python train.py --n_layer=10 --d_model=192 --n_head=3 --head_dim=32 --norm_eps=1e-06 --attn_scale=0.177 --parallel_block=false --init_std_o=0.0 --init_std_up=0.0214 --init_std_down=0.0 --optimizer="adam_variant" --lr=0.000813 --weight_decay=0.12
MLP neurons of a small language model. Each row is named by its layer, matrix (gate and up: input weights) and neuron, and shows model dimensions 0-191. Each number is 128 + 24 x the weight over its row's rms, rounded and kept within 0 to 255. Numbers have three digits each. A neuron's up and down rows have the sign that makes its largest values positive.
After each neuron's rows, "fires after" lists the tokens most often just before its 100 highest values on Wikipedia text that the model never trained on.

L4.gate250:134119132130138111124141149095075162148118144124151127146143179145115110100135098144093124129140180127148138116151127122142109155133116086084110144135150163183100140144121134082127111133153148134146132116108143129085126102141139153125104100112126139137126144098137135112088117104114141125091134137067125115087158097122149157082141170106192143108149121130102131120145171110147156189079133129126153117158130092106123106169100110137142127141097076115125096154110120123134132097075137090115125160122126128191129127097147112136109098133130175114123130091155150148105105111122112091
L4.up250:128124114141159119116116135122114117135147151143139092163142148133146143084082089164123145095161170107110136110119156112136099150139107128122132135119136166181088125116109127100131124131110144156157148115093151167092105114147130153134103131124124126134153147087120132109120141117148105123143090150108158087105179106099140148079108141111164150121150103147109142136144153096106142178109130124115155104164108108099124125162099128165138117145106103148134083114103118152136104113065107077103146121108108142179131117099146125131122090141111142165115091093162165126089120088125113061
fires after: " ", ",", "°", "′", " ("

L6.gate265:142122169108075138178138128150120111157116129150092114141108151096136123134162144166131150152099164168131122175126085125084135122146098148113138161137156104133109118153148190155124132111122147145091164128175113092109152123114146114137147125174149136094095159098108103115157105164115146127117123123114113186136163103123118093128152101129167134106066153139127106081114137126145145153120115119097134123133132094123129119122137105124172100116118171135153104147153157128133126124127137133108110176130133136116118113109139116158106125098124164138133077122099112096126108141198126180
L6.up265:179148131122104143169152103089099117102091137119144156176135128139129079126088156173102145118123112173136140159126125091081106111089181121115143129147101128075138135142111130150154110140100107132153123117143127133128147114105159121086173148143134118112141123112117124138112123121154125153111111168148133118090128136155139152075147132168144116121124126140129158097171131147142176127158144108102161089095116133086092136160116107125133152094077128135154109156161120109122198157142109119077155112118159084139162140143127123124101123126135142138137113114099154094138116089152122128
fires after: "\n", ")\n", "-"

L7.gate110:187145176122171132126120150128157122126119141132113127149146107165151102101156135149140157128139128124105116132205145161129164085113147139099136145158146130128134089140113153132150098115155142162118109085122085138102105142141123143127147185167149107121136115117162127092126113139135157130142141126177090120122160146130089118125126120119157138153135121138105123147116126140133121115173111166094061109131126148082137125097163122106110104160095137133107149140143139142072109101118112122126114124131152164130103151185160150172114115098110121152108146152119089197099147145128113100
L7.up110:135120148146139099135092112150138087165130141142128136122122148063113121118086115113141118156080140139131122154120112079135120117176126173121120127122125142124152085117133141080118159150138115088154149077168134151157116129159109124131129146160106152104119141174105092166159145128112163130161144114145112121130122159157124112093152117118147106143137123154143131125142111226149122139114117168131173117158115098136123173119095131118135108152087109101112084088147145176099127105114153148131108146109158100135144144168133135142106119178149132151118131124090121121134148126164093113
fires after: " ", " ("

L6.gate384:135135106139156122138117091077129147177174131109129121135137103136117055149150139164124110167184118163141126143169149156138140117081109121135126101126111172147094128134084114126139112162117120163132170105141105139100148143106160129120109106124109091094124113126165100102110126118158154133135141129103109158082170131128094127140114113132158117126133117180153153123161137133103126122173081090077099126116111118106134137148155155098162133128133180069117123171120109107107125125094124109099131108144139117129111103129142118143115142153124159113110160155115062129100128124146099132
L6.up384:182111104116125112159080145127139167100145114142104150108139123108104111115121095107124158103161155114119128136108103131131121113123093116109123119114098179138139109110103117112206097123118135152108111128085116126121146139145143154131155171098126140132152130112131149148107127134098157145143133158165145168128129063139079159133132124187120124132092133125147088135129143145062094098148154160174116099133154153108142166130153158136134126158119141137140127085113109130079113092136131126116151169105115140138137146105165124115116101138112142145119110088108120163145078073093113116
fires after: " ", ".", " (", "–"

L4.gate278:170101150138147169163116110175127120170146119163118147143116119107098131151160151118132126167106153102134121121180120117109146126117134112164097146125164130142138148118111157110145099104105186108119152102120139124168121147117118116148112102126130124098139130130112097135175140104138142120080116116138156171144119148105155143109152104085157164159105118147130119141191137120137185154104086119122125159136122116109121152155124163135142183110088126082080128154156163175135125102131168147132141149077093113090111116083100106135127111115136123133189129138107120134137143127094118126
L4.up278:163097157118160170096132081138134129143107098136091154132121121131139094129149102145116096145133161131118168088171124115148130127135136143203173129106159114116141153121111154149100118109119124135111164138147148128182100159123166107156150097120173100131132133119107095136150124173159180155122106106171165121130154146107174102125126090092105128154099131176134154103110143136177132097127114130133156122119113124117136143124133179107110156101107184139113164197131120158168122119133131127130128113118128140130141119130127134090114122136128144095141108115128142142140128086150079137
fires after: "2", " f", " L", " |\n\n", "1", "3"

L7.gate335:172105129138108156121137123096156113132116131140115148163133150129126156108108148102140140156082177152158123090144119132079169114154139124135119141151154124146128113153134144121125137119139158127126142066173105135101117115115132163142175105146116151132132183115104135079116106131139098147105088142138157128109188103109126126108129122138181142160100176154147151154171118162137167155092104141111144155084130112115148136166140123174128155131126119102132137126131139162145137127139111120152097179120087158162152132147112123111180127116141168111127140142153123134102193137137082141
L7.up335:124089103115130134155158127116138158131129119124114116112093163105102164096095114114163122126093159139112142084137121122133148148137125099138165092127109123119158099121098129136099116123119116163148116096132113090109053112116135128133131140126115127111081120168121176145091105117107127123115168131145126125055121094145125102158131071125114142126115125116155181154115127135104094157135115119119175147135115107161155109104145070120120182129137136123122128104115125171104154113148108133164107164120121155125156085140097165080160129092145119145125136078139126134115182168128117126
fires after: ",", "2", "0", "3", "1"

L6.gate284:180111149096140148150162151177155123115117111130130120142121149133129129086110154126140107137108165161166126125100149138107135156126103120112165119146094131134102143095117116106155123103127148126160115118123148103129193155134127118124095119100118160137104171119133181127154078131149163127080148101124080150090114145153127139161132123122137137108075087127151106136138164155101184140107114116107128115075145091177121133135141119077112102107142102100134141151113139119140156127155147123089133138137086181184102081148131132110134162136101128097117154145133116116121121163108111126
L6.up284:105163093128126146108096132106139104097110162076127117130169131076087086116144146122101100143132127136140093158142157145073146143120160123142120110149111127115175158115148125123133105155093084128102114120122118149091136129099157066073102121154100122132098127113118076124150085151131132108158133164120153162186145118164157147142112117136127152107107134134156135062142116097111110155113119108117133124082156119121134110145118109119142160155078127128120111164130133155166145139135116129096130141094163115165140137126130152150154159079138118123117119144126140155157107111145112169
fires after: " ", "\n"

L6.gate487:141167118145130155148125107095113145119120115114120163120129084133090125129168137119071113167168157174153139092095125099150091191101142079120085172124120144156091120112136126176128117101107140131079118108176159129102109130111138115147120122119093141120115105096131117137141120146156145126152072162101151132131133128106126100135134141149128137133076177162169130108129100150122136131134101116168106143128180132134131145151111109152140158119092104106151101138195135176089137110120099113128118127122132160149136119095106116109129115097115151130111104127157121080148149136117124148
L6.up487:140134100147085133123116149157092147094090141126122131121086100150144127128130104116157097140164151080149096071097151152132125168075146123133122095113145162161134147132155130130145084167154118114112113134114121156109111102117149134120148136109148152101144112119143146123125134138131114109118120157139139124114127139091206107138146140137142114108120141160133117138143097114120092146133118131164160166158182121150096167182112120161126151126072148147154127106116149167096122125142135148115155165136128126110108142104140133116126130114101174203113103078135187125091126149130151121
fires after: " ", "20", ",", " $", "."

L6.gate356:127128149161151164148109141082124093095142148128138136103156160131084093168119121121096144161121156126118134101133087125116106134118111078126137144107136160187081126083125142145134145133143157117102115136145132097125142122127106123158133082172102139120094150115138141112102048120121142119132115094131134142130157101141129070116169120078143120126071152114128159127132120137129108160110129147126120149088113122140125188120108173122181197127124127125153131117171102139141132127155099104141121103113142164159101144141103110119111131132147101137147145157133111096120137141167087126
L6.up356:098146122104153146128129163128136125176137154174143153120132152162117106151113106079112107136131119106105152152125103119081126088122156116107108114124083131114120132156152083124106120101114168132135132131121134092180139103124111112123133121148101108142080097135155109122097084150110118097175091117154133102154102114123136102121106090085112108119132093114125192147118116118109102123140151131115100088109116117155121150152130138139142159114112145169121116093192095108136159089191122146142157123158115137152167168130129112112156113104107092086148155147106121118134095153150117158
fires after: ".\n\n", "\n\n", ")\n\n", " |\n\n"

L7.gate106:149140145125127162132106102136157125093140090117086095086100151111123155109146142107100121156150158142097164146139124129103125124151124140121155144082118122114178166138152104138133127136106128160077100135108068171104176132109131145151111132122120094112157128121105144099124109152143124099150135160100146150147152139162093099122120120116169097162097148146162061130141106137089139156107137128121086198142175097089172144146128133120108097110134123103139127136115141118138117148087148144135077152138120130168121135161115123150140124130118139155110131150122121159169127144159109172
L7.up106:151134140123073118118142120156125111137133123088103092111124127140141135117112091108128073148134138156096125151124120090144132128080081106122109109107105095110203118122161164125125153140124114111113163110120119106119127156101111147108099112149120137124126131163105114151087141157075151104149148146124153121103095151142177144130104144132109115129084147094125095124095129127100146133078174137084137136124121091161126110135166088120114056109084106154122112132095122130122139135141141123171135121136131158117123083145143140132124128124133186168090149156164120133140123112142137186
fires after: " |", "\n", ")\n", ",", "0"

L4.gate189:081093154152114169138095138125132183165141133137115145095086112102097077177159151095102126135114110142144159144123139140133110133139136120122090146105174144150142137145150139097154124107154137151113132130164143110109120098108136143134141105095122126157142138145120113109147111157160110130105098128155138133148124153187140114124103139080157142107121108166155145094135112154085149103122084130133110100095087140121113115117088175139149148098126144090139140140130144142145130124130141136118101122087145115142140110181067113112104125130096174140157148134117082116150168064134139157
L4.up189:143120119071116147123135120155174121128096106128095067096129069121157118107130109129145116117145112117174169144129110077149145095101146184126190122096150117121149137111127077112145099129136151153116101095126112171122195170142107119098120115173099155113139112086106119106131125088120128141107130124132108114137137112181129115145121101087134121099087121150125131107119087165129144100103141102118085123119095132149131138147125157104136154115104173118133124123115134165133153111158153099106122137109137109137099070133126120122128108121153140123154144166133156166099114115133107129
fires after: " |\n\n", ".\n\n", ")\n\n", "==\n\n"

L7.gate138:124125189128114164131160160143146123116144123121129180126095114105173102066131140105126124132126115157149156119139135110132113094132095112147112163106144102168113093123129146163120112133144096104131087114124122130107151125172099159094101108094126142099152134127110112100113114105115122146106153167091084157117134098148144172122142101152140157162175168122145093121103193152133168159109126091173144118163128104101128114114136118129124079149141099105121121135111104121157101109113130115123172098121107138157148164117115139160146133134138181163134115182103135121140103119126105152
L7.up138:198065152108125095102115145149092102086140148100133148125143116121125100147122133126194113099112123150152055135137154118104114107138141156118085132147114122159158138122097142143121150123135140138144113140136105149138154135151100096148126130114147179131191148158119127139126100109102123129095108134144149115130112129114158134132103092119112132137129163114148127113157130166097106183103112135107095125157113126122130101110141156119101067150144085141129130188132073142108110172129165093129110172135137148123123155136116138108143115129150139088153109117124129106145105075161116122
fires after: " |", ","

L6.gate316:170137140133136166122111128136139131110123133133097093119097118154070126126152124123160136127091133152165103096128116117097150129112054143121158119152152088154100132148133135131140157142113172169106133153182109161103185145147114109107090103117119100095131145089125083106199133144092168172080127125137113098134171115143117076125144131090137111138107157128120108133104136145134145116099109113136098136128123083139103152110125151136120105158077123149124117197139110140130124107150125142118110164120130171145175143096115128144125121121142115103134111126106126120123119157139144157
L6.up316:168126099076098132165095157137159169100115134177070127095147137187126152138146130121140145131160137169100144115129095128154142114131129165143161127133134099102143100132128170113116143101144144099164117210110157135119153169139179123145100139122115121132103139131130111140114151173139111121113104135137132130132084131159116132137141099077137133154118132125154139138149112122138137090184119098139136090137130139114073107149123131132138126130105141180103135123120147140158164139095115149105134158098127128126146146126141113144138113118113122149131103153127149134173112096149180201
fires after: "\n", ")\n", "-", " in"

L7.gate215:178119104122129123168120120155137167139149121170150135141109093114111105090175128112096178194148142127112105100140123142152126123129131130161141103135125134101081092156118140123087110121133125120176141125125112095148093108135148192109139126130154118123115163116150133122141146162173131128139094129138120118107122122109136169146114162104157136111138118175112146103134086162162117091139139139119139089074132123102103099108127102125152110109109172133121117094151140127119121147116098082108146153111121085107091170186132097117139086152114109142144124122106094110100176136119153104
L7.up215:147164116117144144157133147107128122161169130191148159136122117116144085111140149124066122173149153142092150113129127157112150134085168098122135096132125134114088106119107122082167131129125146092139111106149130127134124144100177147130121131150127109132123170114165139116111148134102122087133090125126062119095129125132117157164150155135145155133112153167146131112092144129105094139136119132107134081105108126104110124127131111074168167151093125143142079109179137112099135084076129144120150109129125094145075172139125123116119094140148149146108159155133101128128162100136121128
fires after: " ", "|", " |"

L4.gate232:124089141124132167095160117142113145145140138091113129138113130116130086156142124141133147131129112121108100118119146104092124116128118136134129137095150132113149145164106139148144108114111158139161097112177105126123112129125115104137086094171137081137110168122104103076128113109149123153131087137109155143134080137133107108090083087100121163125084123155152094105143122178144094158127107125120098133061131132083136133125102097122140101085150102132168133118147124138126102075135168154121127162107124144132104103166121107112143156145129119160134148108114033095135161120157124125
L4.up232:156083125100126129147152125112146130163138126130127097153152096136128144125146076136138172152154130132155119150088164096170185112152164126121134090089152164139125124169108114136114146093082179104080129133149150117097134124134129124143152103146114172126147115111150123138149088155114136096142134113145177098114114115137155140151124127107142134090127104118148095110137105139081155118137099109169104121146078139130115115124156150109125122122064152152091148165144156126134146131154145109143117124141099069161153102129090135099167124158129120146150166114138136078119130150098156132
fires after: ".\n\n", " |\n\n", "\n\n", "==\n\n", ")\n\n", "==\n"